config.toml
n_head = 16
norm = "rmsnorm"
norm_place = "pre"
attn_scale = 0.261
init = "normal"
init_std_qkv = 0.0214
optimizer = "adamw"
beta2 = 0.95
seq_len = 2048
MLP neurons of a small language model. Each row is named by its layer, matrix (up: input weights) and neuron, and shows model dimensions 373-500. Each number is 128 + 32 x the weight over its row's rms, rounded and kept within 0 to 255.
A block is one neuron, or neurons of one layer that tend to fire together. After each block is what it responds to, as a language model described it from the Wikipedia text at the highest values.

L4.up298 [166  97  88 103 109 141 120 118  96 176  93 162 109 189 136 130 115 189 160  94 143 172 114  84 154 129 136 109 124 117  90 118  61  90 120 133 158  97 157 141 110 159 115  79 110  91 176  68 140 102 118  64  65 134 142 158  95 207 150 154  91 116 117  88 146 130  78 120 137 110  95  51 153 156 124 178 157 136 128 169 118 118 119  99 164 145  58 119 151 114 115  67 127 146 101 140 148 133 120 101  80 109  87 110 109  40 105 152 131 138 108  95 154  96 143 123  97 107 153 109 140 179  80  92 171 107 105 102]
L4.up353 [119 106 119 147 130  54  96 129 117 119  92 180 130 106 146 169 139 151 217 124  88 110 137  55 156 115 137 153 128 106  39 168  83 119 172 135 103 123 109 154  97  99 138  90 107 120 204 119 179 130 111  65  71 167 117 222 128 125 101 124 132  88 171 137 143  92 108 110  75  98 101 117 126 177 137 158 127 119 143 127 114  86 151  92 113 162  67 151 165  70 151 162 104 140 109 159 127 129 182 104 107 105  98 166 114  70 148 123 130 165 135 151 145  76 136 113 116  70 118 109 122 151 106 114 166  92  82 146]
L4.up457 [110 132 111  96 121 130 166 127 128 108 120 121  71 154 113 116  95 143 128 102  79 189  98 147 124 118 153 157 124 148 142 122 151 128 121 131  89 131 139  89 145 172 147  96 103 166 183  85 116 101 186  82  58 100 112 181 103 127 146 127 136 113 151 126 133 117 101 141 137 157 136 100 129 133 120 143  98  75 135 148  92 149 138  60 135  87 112 141 134 102 159 122  47 113  94 129  78 129  61  43 103 139 126 161 110  81 158 159 137 140 136 131 153 146 155 142  86  99 100 213 161 181 116  69 149 112 131 117]
L4.up581 [143 167 127 203 133 154  77 105 118  54 122 151 140 104 152 207 134 131 123  91  78  77 107 104 128 147 132 165 145 165  74 103  72  95  73  67  80 123 151 163 109 174 130 123  90 110 109 139 158 141 127  20 122 171 148 144 167 121  77 163 107 126 118 101 141 102 156 146 162 128 112 154 129 152 157 142 123 129  91 179 140 106 159 123 105 159  54 165 161  55 137  79  67 118 185 179 113 133 115 105  97 135 138 245 128 113 148 159  78 175 121 112 112 104 128  59 132 110 113  80  87 128 116  90  72 158 103  98]
L4.up1005 [155 139 122 177 138 102 204 123 112 127 131 197 114 143 109 128 105 168 112  69 131  73 130 100 155 125 137  85 137 164  93 131  72 121 110 200 134 105 140 153 108 119 119 157 105 135 119  99 167 154 147 110 135 102 126 142  77 138 121 131 126 156 102  80 135 133 168 117 122  76  97 115 103 189 122 103  93 159  68 120 140  92 118 143 117 146  49 120 125 126 118 115 124 114 105 167 145 110  56  90 194 157 122 185 149  73 146 145 179  98 104  91 181 124  63 124 176  71 124 137 149 114 140 142 120  79 145 100]
L4.up1413 [145 173 124 134 104  71 126 103 128  93  90 188 114 131 100 153 110 131 106 133 152 118 133  40 142 142 165 155 152 119 112 118 139 175 138  73 123 107 130 123 188 154 105 141 112 132 119  68 138  94 151 153 119 147 149 155 183 135  80 137  76 158 157 168 127 117 179 157 126  82 112 141 157 163 115 151 151  53 123 170 116 121 135 120  77 134  99 155 127  62 160 154  90 136 125 159 203 161 137 122 133 124 162 121 126 102  97  80 155 120  93 152 182  99 130 159  98 111 110 149 142 131 105 109 109 132 145 162]
L4.up1422 [112 118 128 110 133 194 162 119 113 135 150 157 110  78 119  89 126 153 149 145 173 136 116 155 190  67 152 182 178  78  83 124 124 103 135 175 146 164 170 104  56 184 170 134 111  53 181  78 157 124 109 131 109 120 101 189  86 145 130 144 136 144 173 185  97 111 134 108 177 148  80 118 104 186 144 175 139 124 138 122 100  78 133 168 167 126  62 160 112  86 113 166 198 114  98 200 125 177  85 151 163 125 151 154 121 162 104 198  79  97 150 156 160 107 176  92 102 101 106 145 152 170 179  87 102 128  86 111]
L4.up1837 [ 78 122 129 142 106 154 110  47 110 106 146 145 117 164 115 135 131 175 150 112 121  58 137  83 130  96 102 182 155 124 101 121 109 113 132  95  67 162 145 117 118 158 143 100 110  90 141  74 152 148 133  45 141 134 170 132 112 212 157 118 166 115 145 178 125 102 107 122 115 124 115 111 105 147 140 181 108 122 209 136 145 176 121 126 100  98  85 122 127  98 103  97 121 135 133 150 117 134 127  91 131  67 177 170 136  92 151 141  80  95 172 109 109 117 101 192  64 123 148 144 117 175 122 114 185  66 175  82]
Description: Plural noun endings

L4.up128 [ 97 134 168 136 102 148 146  89  99 147  61 132 203 148  80  99 132 117  93  45  95 193 140 115 124 143 154  80 152 108 145 106 171 175 124  82 127 129  92  96 122 149 166 124 113 121 162  96 110 119 155 100  58 139  71 127 168  72 145 141  62 143 132 197 147 108 142 125 160 127 156  95 151 155 104 112  99 130  95 117 125 171  63 104 110 148  80 138  71  97 175 172 123 121 148 156  75 114 138 146 173 174 102 151 149 135 157 108 149 134 145 100 102 175 195 163 145 124 139 137 160  81 151 173 107 173 151 133]
L4.up248 [126 126 113 143 126 141 139 104 194 110 136 139  90 134 108 135 133 135 157 113 138  81 113 137 131 148 158 153 135  84  88 149 103 128  96 107 107 116 143 156 142 146 137 182 155 122 166  46 171 106 108 109 147 125 112 153 156 154 158 126 113 157 142 147 143 130 104  94 151 179 160 121 100 108  95 111 150 147 140 141 133 123 115 160 125  99 101 144 194 110 145  68 112  78 140 166 100 121  59 168 135 114 150 137  92 154 179 168 114 103 161 121 134 109  83 160  82  74 113 155 136 134 100 139 135 123 127  97]
L4.up445 [123 134 110 134 183 159  98 106 119 153 111 102 165  87 122 143 160 123  96  95 107 110  95 121 101 155 153  95 149 119 136 130  68 145 145 132 170 168 155 120 160 106 145 165 151  85  53 167 105 164  75 117 106 120 140 118 157 146 140 118 108 112 174 187 174  31 139 146 116 135 139 157  58  69 108 130 134 194 117 131 128  96 103 111  92 161  96  95 130  87 124 130 102 156 139 154 161 138 130 124 112  98 107 141 133 108 121 113 134 111 130 131 121 127 132 214 137 147  99 151 133 146 160 192  69  96 142  92]
L4.up881 [132 115 105 130 141  84  97  91 132 145  79 125 104 161 103 150 119 151 120 119 137 100 172 118 145 130 157 137 160 112  91 146  96 148 137 118  87  97 153 118 158 126 171 160  99 167 226 160 153 119 148 125  92 131  78 146 168 107 146 151 103 125 133 105 191  31 126  93 111 129 125 118 109 148 102 151 143 108 132  97 159 104 136 132 155 153 134 134 155 136  51 121  90 102 148 142 122 118 116 119 104 107 140 110 148  90 113  98 168 146 106 115 156 167 151 111 149 119 104 179 110 125 161 103 151  61 152  68]
L4.up885 [129 137 120 128 115  78 104 125 183 163  68 100 126 137  95 177 151 155 105 103 179 130 180  79  77  84 134 217 145  66 141 145 121  94  89 131 133 164 124 171  95 128 211  56 146 140  74 115 198 177 158 118  39 102 132 158 172 173 160 139 113 143 169 102 135 109 170 133 103 150 158 106 126 144  67 182 109 119 151 176 102 101  99 131  92 119 140 203 186 123 146 151  85 110 121 161 168  99  76  90 156  77 117 127 129 110 131 145  96 121 104  93  95  95 109  89 138 127 146 144 118 102 134 129 148 131  97 122]
L4.up928 [ 90  92 133 139 175 124 148 165 128 155 110  72 145 109 140 154 136 137  93 135 123  91 117 207 125 135 155 131 194 111 168  82 122 137 112 125 151 164  82 132 125 158 169 129 129 136 169  88 123 148 117  87  86 100  86 146 173  97 112 105 166  73 171 112 132 135 162  92 108 231 108  44 129 161 170 148 132 105 145 119 103 121 123 198 142 153 142  90 114 194 119  92  91  83 165 172 162 108 118 118 189  75 128  78 121 162 110 112 104  97 123 128 168 162 158 158 125 146 135 157  90 135 180 108 110 110 223 152]
L4.up956 [ 87 128 140  83 176 122 210 160 157 127 137 109 122  98 109 143 152 163 130  60 108 145 115 194 120 145 162 174 146  99 150 168  99  77 154 111 172 123 165  93 167 197 210 162 112 122 162  81  85 118 138 120 103 131 112 122 169 188  92 195 147 106 215 143 171 131  76 139 106 172 148 146 131 147 187 138 201 141 123 160 132 121 128 111 101 104 119 157  96 176 124 100  42  86 135 140 146 129 160 113 107  98 153 202 107  97 113  85 154 108 171 125 127 171 202 208  74 119 118 139 135 177 142  75 128 123 152 120]
L4.up1348 [127  97 170 126 139 156 203 105 133  91 152 156 108 115 102 118 146 168 179  93  81 126 114 143 125 107 171  97 138 119 110 147 153 147 175 126  94 112  89  85 125 106 135 184 111 157 164 120 154 107 208 100 115  48 140 104  85 117 148 153  74 137 155 117 181  91 100  65 164 115 127 145 121 173 107 147 163 138 112 154 130 118 201 131  82  82 124 101 132 108 170  60 104 102 135 133 167 190  87  92 136 116  90 107 137  89 160  75 114 147  99 137 129 152 128 137 133 160  29 133 100  65 130 129 161  82 212 145]
Description: Mid-word name fragments

L6.up36 [231  82 125 107 160 137 109  87 132 130  71 202 125 167 115 167 104 162 209 114 140 147  93 114 167 134 170 115 168 145  43 130 156 184  76 150 110 132 148 125 158 135 179  67  83  95 232 126 140 149 146 126 129 153  91 206 104 201 113 136 124 126 142  95 102 146 111 137  61 147 117 167 108 102  94  91 171  94 119 162 118 107 170 131 140 112  54  87 155 161 180 139 156  86 135 129 142 119 137 111 136 123 111  93 166 126  98 131 128 105 158  75 152 113 137 127 140 121 145 140 182 100 130  96 116 117  62 105]
L6.up567 [123  65 110 203 121 152 144 132 100  51 153 184 155 184 129 117 129 150 167 122 121 109 168 135 134 117 100  99 130  99 115 103 141 132 152 150  70 101 118 136 161 122 134 148  97 147 208 115 134  76 117 112  81  80 135 126 136 117  63 152 104 117 162 160 150 130 104 174 106 147 198 119  98 176 121 157 185 117  82 159 145 116 122 116 178 156 102 146 130 171 126 171  50 138 166 143 118 122  76  57 107 161  90 146 108 107 101 161 144  63 111 175 131 152  84 131 130  94 149 136 113 141  90 151 107  65 152 148]
L6.up624 [104  97 175 146 142 154 150 190 121 127 100 158  98 132 116 160 152 134 119 109 120 115 130 175 131  98  77 125 155 107  57 100  89 127 149 118 144  93 130 106  78 179 121 146 125  98 183 135 112 140 152  89 150  82 124 144  89 143 149 137 181  92 212 165 126  43 103 130 156  99 123 136 127 144  90 149 129 150  94 136 114 168  54 191 113 112  78 102 161 129 153 164 146  89 134 125 124  91 101 133 144 121 140 204 129 147  65 154 138 116 124 117 124 129 135 126 150 106 124  56 162 138  73 103 132 192 123 124]
L6.up1012 [144 101 113 166 117 115 123  43 147 129 115 119 137 197  92 118  71 165 159 129 129 144 132 116 172 114 128 103 147 158 138 134  38 147  71 134 180  87 168 114  74 182 124 126 132 104 150 132 130 119 116 139 125 176 149 189 140 167 142 171 101 152  96 167 118  37 146  77  84 160 153 169 146 123 112 189 136 138 109 159 144 156 134 151 177 150  90  70 159 161 112 123  96 113 196 155 122 151 107 142 132  98 111 119 117 127 132 113 114 139 173 115 139  64 125 125 136 107 174 157 139 163 174 145 172 115 147 153]
L6.up1373 [ 99 125 157  61 146 111 136 120  97  82 149 157  93 131 159 112 116 130 144 149 144 158 157 105 162  40 137 122 197 114 102 107 122 145 171 150  94 176 116 180 118 126 115 172 122 107 174 129 116  80 173  90  96 105 170 147  85 178 115 110  94 104 170 205 126  92 136 105  88 124  67 136  99 197 140 176 123 135 129 104 125 132  99  79  94 159  74 147 131 102 187 156 186  95 122 132 176 148 123 107 123 118 144 183 150 144 169 139 196 152 134 105 150 136 174 144 141 116 139  59 118 146 118  83  97 143 113 120]
L6.up1602 [181  74 153 115 126 128 121  93 105 133 127 160 123 158 116 125  77 122 179 111 103 108 152 141 143 130 124 181 125 115  91 126  19 132 131 163 132 131 167  73 177 123 151 137  83 156 176   7 129 162 124  76 118 135 139 171 135 173  95 159 116 117 186 150 135 141  96 145  87 198 108 137 146 148  92 121 177 114 102 164 138 136 112 191 123  91 125 150 132  83  85 164 120 114  99 110 119 148  73 124 102 125 163 239 146 114 131 160 155  39 102 155 131 129  93 125 165 114  88 123 182 166 162 132 121 147 137 144]
L6.up1953 [121 140  59 132 129 171  88 115 111 109 147 175 127 130 150 119 120 142 204 126  80 126 119  88 188 124 150 149 156 131 112  97 101 109 134 141 107 140 134 117 111 145 131 120 142  58 135 135 141 105 128 109  78 177 129 105  48 117 152 181 114 101 189 126 114 114 106 111  77 150  95  81 113 149 134 138 140 167  86 134 196 115 112 118 146 119  77  77 144 134 127 157 109 141 155 104 105 125  49 124 139 124 122 186 171 124 114 147  58  83 117 108 113 110 135  98  85  64 132 150 154 131 104  90 140 100 100 125]
L6.up2006 [136 105  87 126 122 158 153 108  66 120 104 217  95 163 126 146  59 160 139 160 138  81 114 119 161 175 191  97 230  69 121 165 157 126 188 112  79 120 104 163 105 175  92 141 130 159 178 132  87 142 172 104 103  95 147 232  71 111 123 105 131  48 126 140 161 130 112  47  65 102  73 153 136 116 137 115 116  92 137 116 104 130  95 120 129 125 126 130 153 132 157 113 132 142 191 143 181 153  81  96 113 141 102 226 148 120 151 164 146 113 160 111 140 124 115 131 119 119  90 121 103 131  96 105 188 125 145 160]
Description: Noun-phrase heads and clause breaks

L2.up1363 [112 142 112 144 116 140 131  82 112 136 128 133 102 119 150 138 100 132 193 130 130 153 154  96 112  82 122 110 132 107 121 123 109 137 151 161  90  84 122 118 140  89 154 156  72 101 127 131 125  92 115 134 106  48 146  90 103 135 106 159 126 104 171 153 167  78 142 124 159 123 114 116  67 148 160 140 151 157 119 140 141 135 151 159 129 145  89 171 116 154  84 165  83  99 156 194 108 203  77  96 116 117 163 168 141 151 105  97 153 137 132 157 159  91  88 156 130 133 145 144 165 154 128 121 154  93 178 197]
Description: Clause-ending punctuation breaks

L6.up75 [ 86 143 120 161 113 177 154 141 123 193 127 129 121 170 126 164  80 136 153 109 110 136 109 166 110 118 148  53 160 123 118 150 161 177 181 148 159  76  52 132 116 156 104  99 118 136 110 144  95 116 144 145  85 137 148 176 165 191  69 150 106 105 130  86 152 108  51 123 139 132 111 139 148 130 107 203 102 135 141  76 166  91 178 122 142  86 171 141 137 178 201  80  78 143 108 174 108 128 121  96 121 118 133 118 135  94 109 158  96 137 168 169 126  59 181 127 148 150  89 215 114 133 144 111 135 136 186 132]
L6.up439 [151 119 103  44 144 126 117 166  66  65 121  98 169 141 127 120 149 145 148 136  57  94 121 185 131 182 224  93 153 126 125 139 171  70 116 128 157 100 128 125 105 206 204 113 123  80 157 112 146 105 134 136  99  99  92 163  55 139 136 155 135  92 167 112 141 106 109  92  92 153 158 122 133 154 158 141  82 165 143  96 127 116  70  86 105 132 163 139 129 121 128 148  68 100 128 114  62 147 116  94 119 104 160 120 119 131 178 165 173 130  52 151  74  70 168 154 107  50 118 172 104  96 184 165 128 107 117 142]
L6.up898 [137 114 102 158 129 160  87 118  73 154 168 187 126 144  85 160 103 114 110 124 143 123 184 114 116 166  96 114 144 106  83  98  94 134 139 134 151  66 131 106 113 109 151 144 152  94 114  70 167  77  93 130 132 153 150  77 124  71  63 153  83  98 104 132 138 125 144 138 130 184 136  91 111 145 105 171  77 123 138 129 129 123  82 157  57 154 177 132 142 104 113  67 104  94 136 100 185 164 115  62 152 158 157 196 140 112  89  83 138 119 154 163 132 106 100 104 110 122 101 105 138  87 142 108 105  90 197 138]
L6.up1287 [121 134 125  87 116 113 119 141 116 115 113 114 149 147 130 178 121  94 140  86 224 102 192 162 105 151  90  80 123  83 101 117 135  60 136 136  86  85 126 163 123 146 162 146 113 180 111  61 129  91 183 124  99 108 123 106  72 142 103 165  93 134 184 123 127  73 141 136 117 160 100 142 167 164  82 158 160  42 114 124 128 128 168  77 119  94 136 122 136 101 146  55  42 141 147 157 121  90  70  75  48 110 174 103 128 116  50 131 134 148 142 102 153 167 160 154  99 111 125 168 205 166 105 141 155 116 126 137]
L6.up1546 [120 127 126 166 144 161 102 121 161 120 158 172  67 189  86 144 155 135 110 135 148 128 111 207 141 141  53 120 136 149 152  80 119 116 149 121 109 104 127 167 177 158 154 191  78 118 168 117 173 109  98 149  97  67  67 160 122 137 118 128 180  87 137  94 145  64  88 108 118 197 174 164  43 162 131 144 138 118 142 130 172 188 120  76 135 131  98 149 104 125 100 104 102  80 153 113 122 119 124 141 106 155 142 101 133  84 155  97 100 141 179  55 115  72 131 157  77 116  90 202  94  48 102 141 113 107 145 116]
L6.up1666 [175 113  70 136 157 127  70 127 103 137  99 148 147 192  72 162 130 134 100 164 171 138  61 119 175 122 132  94 160 144  80 143 148 128 180 109  91 127  58 178  81 101 141 135 148 149 154 138 158 109 151 103  69  91 152 117 148 116  99 137 117 146 187  64  96  87  90 135 112 221 127 160 128 116 150 120 131 127 118  60 157 160 128 110 118 136 124 129 123 160 100  89  86 159 122 152 166 150  83  85 132  74 110 130 109 116 134  97  83 143 122  84 123  89 183 136  77  93 139 149 117 103 151 172 133 119 141  85]
L6.up1786 [132 144  80 127 139 110 182 135 116 142 159 141 152 135  88 150 134 143  85 124 101  96 133 139 146 144  77 181 182  73  77 121 108  89 151 160 161 136 153 146 156 125  96 160 110 108 140  42 114 137 121  73  83 100 120  67 123 127 121 170  74 183 194 101 123  82 151  97 105 159 194 155 122  96 114 139 111  84 114 100 184 111 143 155  67 156 155 167 128 131 156  81  51  98 152 145 120 177 157 154 120 112 184 175 127 121  50 137 127 125 105 103 154 150 170  92 140 123  80 211 146 138 180 130 111  52 155 104]
L6.up1916 [139 132 131 122 165 173  86 120 137  86 135 161 182 161 135 137 119 127 125 105 170 130 150  84 127  70 141 113 138  49 192 118 132  73 158 140 132 138 105 144 101 155 143  86 123 136 141  88 187 167 213 123 101 102 161 127 153 111 143 157 100 135 140 162 125  89 115 138 123 138 127 124 101  81  87 137 152 175  94 111 172 121 205 163  94 149 185 152 161 197 101 110 127 174 116 137 135 146 112 118 128  65  96 169 115  71  89  75 115 153 101  86 122 138 225 123 123 140 142 133  97 131 153 114 127  98 153  55]
Description: Word-continuation fragment

L4.up26 [167  83 158 131 159 165 180 127 141 179  73  88 126 173 112 105  96 138 164 149 129  85 124 214 127 132 112 109 160  89 110 134 134 168 117 112 127 108  43 174 113  83 156 147 167 135 166  97 138  82 147  97 133 110 158 113 141 130 170 134 105 107 175 116 156 122 143 142 127 209  48 134 133 115  69 123 170 150 183 127  91 138 120 124 149 122 140 130 178 159 144  75 130 127 189 115 133 157  93 142 101 135  93 120 109 141  61  87 108 134 187 149 187 126 130 134 130 126 104 168 173 112  99 118 148 130 113 154]
L4.up70 [125 181  67 173 122 184 111 137 128 134 124  98 114  97  91 140 110 137  88  97 129 203 128 150 125 165 178 148 136 125 102 111 149 149 140 151 115 148  94 157 155 128 111 163  86  78 139  96  97 106 112 115 140 126 158 181 170 182 100 164 125 168  91 100 125 127 127  56 155 170 128  82 130 145 118 130 175 137 185 102 167  91  66  68 118 149 113 153 172 157 131 129 138  98 148 150 152 118  98  96 121  90 162 150 103  82 135  86 135 111 133 170  68 114 117 151 129  80 122 146 158  87 133 160 151  92 102 108]
L4.up116 [157 142  93 124 164 113 156  71  91 131 163 228 188 186 123 137  94 125  78 111 142 132 138 113 134 172 120 101 159 149 141  90 143 100 110  96  79 110  79 203  68  60 126 122 137 130 155 105 127 152 148 150  96  87 182  66 128 139 108 124 145 141 139 136  92 148 102 202 153 216 178 196 149  64 107 190 135 162 128 105 170 137 108 136 133 154 126 127 130 144 176 149 115 146  83 131  97 234 142  98 101 110 153 104 172 146 142 132 186  99 181 128 140 144 118 162 174 119  99 109 112 134 144 125 101 144 106 168]
L4.up162 [107 140  82 109 172 128  91 145 126 104 122 122 148 222  85 146 189 115 158  88  90 126 143 176 116 158 145  51 177 151 150  11 167 142  53 152 125 108  85 132 114 128 151 138 130 101 111 220 167 113 140  99 138  76 143 132 125 185 123 150 156 128 177 148 132 137 105  61 183 145 112 137 140 113 122 120 171 158  85 130 115 177 142 156  81  84 165 164 145 118 141 114 160 115 105 151 130  98 101 139 188 127 107 160 128  70  81 153  88  80 159 125  93 138 167 158  95 163 105 116 101 134 111 188 109 134 133 202]
L4.up495 [197 128 118 110  97 167 133 133  96 100  97 119 129 154 106 172 158 116 139 130  98 142 123 187 158 123 138  71 150  89 172  93 140 148  92 110 142 138 120  82 144 137 149 159 102 130 117  84 153  81  91 101 115 159 130 158 114 145 168 184  90  73 122 125 149  73 140 153 114 179 171  79 128  93 119 144 106 166 192 151 117 162 200 135 129 168 130 138 139 145 166  83  73 112 179 107 163 143  77 137  50 110 108 172 161 129 146  95  82 142 114 125 124 125 111 167 106 149 105 146 137 139 155 143  92 107 188 124]
L4.up795 [176 132 171  74 138 167 130 105  99 131 115 119 158 162 124 175 161 126 174 110  86 125 116 156 112 157 161  87 143 153 168  57  97 126  74 166 109  90  91  84 101 116 108 102 125 144 112  91 158 126  94  97 118  64 161  94 142 178 138 111 161  66 134 141 155 105 138 148 155 184 116 206 115 108 139  94 150 130 114 118 148 143 176 176 161 119 116 158 181 140 127 123 123 169 183 126 156 121 136  90 130 135 127 140 108  60 114 155 169  87 134 113 157 148  57 199 151 123  69 132 101 149 132 142 102  65 165 112]
L4.up835 [231 131 149  86 146 156 116 102 152 160 113 146 132 116 133 125 130 120 177 109 135 140 150 172 132 145  78 175 140  77 117  61 145 115 106 181 131 128  89 113  22 111 132  80 109 108 184  24 146 117 109 123 126  90 156  82 147 131 130 121  80 153 153  89 176  44 145 105  99 120 126 162 135 115  78 109 166 100 115 185 110 170 147 102 125 140 118  76 131 147 140 143 134 144 181 168 129 116 165  50 182  73 152 187 139 117 100  85 146 139 133 138 134 159  99 170 105 110 152  91 102 126 203 118 145  90 105 112]
L4.up1814 [ 79 170 172 117  90 196  82  96 113 129 124 153 161 105  77 160 110 106 105 120 125 178 131  92 173 142 118 104 120 130 126  71 131  99 104 190 107 146 169  70  77 185 157  90  78  69 156 151  84  52  99 115 153 130 180 158 146 103 101 117 162  93 120 137 144 114  88 169 177 145 149 101 113 143 147 149 139 147 145 114 131 144  87 182 120 123 109 152 112  69 160 130 123  98 129  99 166 109 153 107 140 159 159 156 125 141 103 156  57 120 126 145 159  75 101 118  90 150 101 106 132 138  82 123 103 124 127 146]
Description: Preposition "for"

L2.up1696 [ 86  98 193 237 157  99 124 122  63 113 138 115 117  79 166 127 116 177  71  95 146 118 104  86 132 118 139 100 181 120 127 126 138 150  85 111 158 122  82 134  84 209 138 109 147 167 157  89 134 137 122 118  79  41 147 142 120 118 116 218 136 118 142 158 131 101 157 152 116 138 105 180 136 120 171  90 109 163 106  59  92 127  59 169 116 109 133 135 143 122 179 182  85 143 117 101 161 169 143 109  96 193 114  78 112 104  96  76 156 111 139  96 127 106 112  90 141 118  81 112 165 144 134 189 144 124 137 101]
Description: Word stems awaiting suffixes

L6.up235 [187 117 135 158 134 128 120 160 141 223 127 113 114 135 141 173 140 125 168 127  89 167 175 130 111 167 190  92 112  95  87 125 110 111 117 123 100 110 139 150 134 109 153 145 168 115 168 148 148  95 116 117 123 139 120 140 181 208  45 182 130  87 105 152 133  86 171  92  92 137 116 120 111  99 118 100 109 106 140 101 145 142  99   7 183 184 144 155 144 174 109  73 132 132 151 139 149 149 123  99 109  95  60 194  96  89 186 134 125 126 173  82 115 182 109 143 157  83 110 161  96 124 130 103 137 170 128 143]
L6.up343 [138 132 126 168 135 166 219 107  56 122  78 110 153 119 102 162 147  90 204  89 106  73 140 171  98 132 157  95 144  92  38  90 116 142 121 180  97 138 101 129 169 105 133  88  87 133 127  84 159 134 132  88 127 138 157  91 160 170  62 243 131 129 161 107 172  97  74 109 133 181 105 129  98 160 181 164 160 100 124  86 176 128 101 163 157 118 145 133 151 114 128 132 135 101  92 116 184  84  83 103 143 141 100 141 114 102 114 178 142 104 171 119 136 166  99 150 153 210  77 156 133  84 130 142 136 110 168 129]
L6.up634 [172 139 116 142 104 156  77  93 102 127  85 110 132 179 176 121 143  66 142  95 125 142 123 124  83 123  84 107 131 139 132 116  84 157  97 128 123 144  61  85 122  88 139 104 107 143 156 111 122 143 139 108 116 178 151 177 196 167 133 163 157  88 134 149 138 102  89 161 118 168 125 143 163  53 189 139 112  65 136 197 122 153 160 128 125 165 165 163 163 103 132 140 145 117 141 106 128 129 109 130 118 135 167 169 182 121 125 106 101 113 157 117  91 165 169 100 161 202 129 156 136  83 109 116 149 130 211 125]
L6.up847 [114 112 113 163  96 159 125 148  64 123 121 102 126 101  63 174 133 123 183 124 144 169 167 189  81 130 190  87 187 116 157  78 126 170  54 121 155 129 139 153 173 111 194  93 132  59 112  62 103 138  85  90 114 141  96 131 103 136  96  95 150 119 115 144 179 148 119 113 113  97 151 101 139 126 164 167 155  92 137 172 156 140 141 136 124  80 127 146 128 165 179 109 154 104 163 123 116 169 102 115 153 121 106 145 159  78 109 186 137 194 144  87  90 145 178 142 108 152 102 106 134 112 112 134 105 102 122 152]
L6.up1250 [132 140 166 179  80 140  88 130  91 108 162 148 106 160  99 180 122 142 166  97 151  83 101 121 124 102 153  93 178 102 113  78 172 108  61 131 122 127  86 102 145 210 109 113  63  91 182  96 127 161 106  75 142 143  98 132 177 170 130  97 112 133 122 119 146 152  85 168 102 175 177 116 117 171 109 130 112 140 124  61 171  99  98 122 184  99 140 105 109 193  69 143 158 109 163 158 206 151  93 123  99  98 152 175 146 129 147 117  93 163 137 136 153 106 134 156 138 176 129 130  46  56 136  81 174  83 157 110]
L6.up1659 [163 103 101 136 107 130 136  84 116 162  51 113 118 174 113 168 132 126 144 106 141  86 175 155 150 139 118 116 149 105 127 132 122 137  96 172 151  91  98 159 170 128 122  90  95  96 150 147  95  78 114  57  92 114  69 122 151 136 153 141 103  89 129 131 150  77  92  58 140 134 123 149 140  90 171 140 190 163  98 196 145 144 107 116 122 145 163 107 129 114 158 173  91 164 140 132 143 160 126 114 129 144  96 166 112  53  87 117 127 110 136 170 113 109  59 116  98  98 118 129 144 100 133 154 146 137 169 126]
L6.up1773 [179 170 158 131 145 123 135 141 106 178 160 134 158 172 132 149 128 104 194 126 128  93 119 238 121 141 102 125 166 123 109  47 170 119 134 143 120 139 121  76 165 109 118 113 109 161 136 120 135 162  58 113 118  96 112 127 147 111  94 113 103  88 117 118 169 117 191 105 133 157  85 172 129 100  99 128 183 131 115 140 193 141 134 144 186 106 161 100 186 249 106 152 165 113 130 149 160 180  54 147  94 148  78  92 147 116 134 208 159  58 130 173 125 179 150 145 165  72 120 158 150  96 148 102 137  99 159 131]
L6.up1986 [149 185 117 183  94 157 136 156  99 166 169 166 143 166 124 129  88 136 185 157 134 133 209 138  72 141 124 147 125  90 148  81 151  93 182  95 114 180 183  98 200 117 172 103 137 129 161  17 109 122 108  93 140 155 143 208 155  94 112 167 128 109 136  98 108 130 170 127 185 149 135 100 140 156  98 133 103 111 135 136 160 141 115 160 139 127 177 134 128 211 130 147 118 136 153 144 168  97 165 138  73  80 198 141 107 130 142  97 106  79 122 153 119 166 127 189 159 122 101 108 194 147  91 130 155 203 110 162]
Description: Clause-ending temporal prepositions

L2.up1731 [132 128 226 140 163 109 114 129 109 110 143 134 133  89 127 179 152 114 175 103 104 150 157 130  88 104 180 125 203  94 138 108 136 149 167 158 133 109 105 107 108 145 125 124 157  73  58  91 102 110 112  75 107 100 154 129 137 174 102  69 133 179 147 155 120 125 147 137 178 156 133 114 133 142 158 110  91 187 160 167 180 148 120 198 141 122 139 104 180 123 173 144 153 136 151 122 116 128 193 162 126 160 118 120 117 122 134 173 108 173  95 149 206 145 115 101 185 109  77 115 140 106 198 131 154 132 110 133]
Description: Historical-context prepositions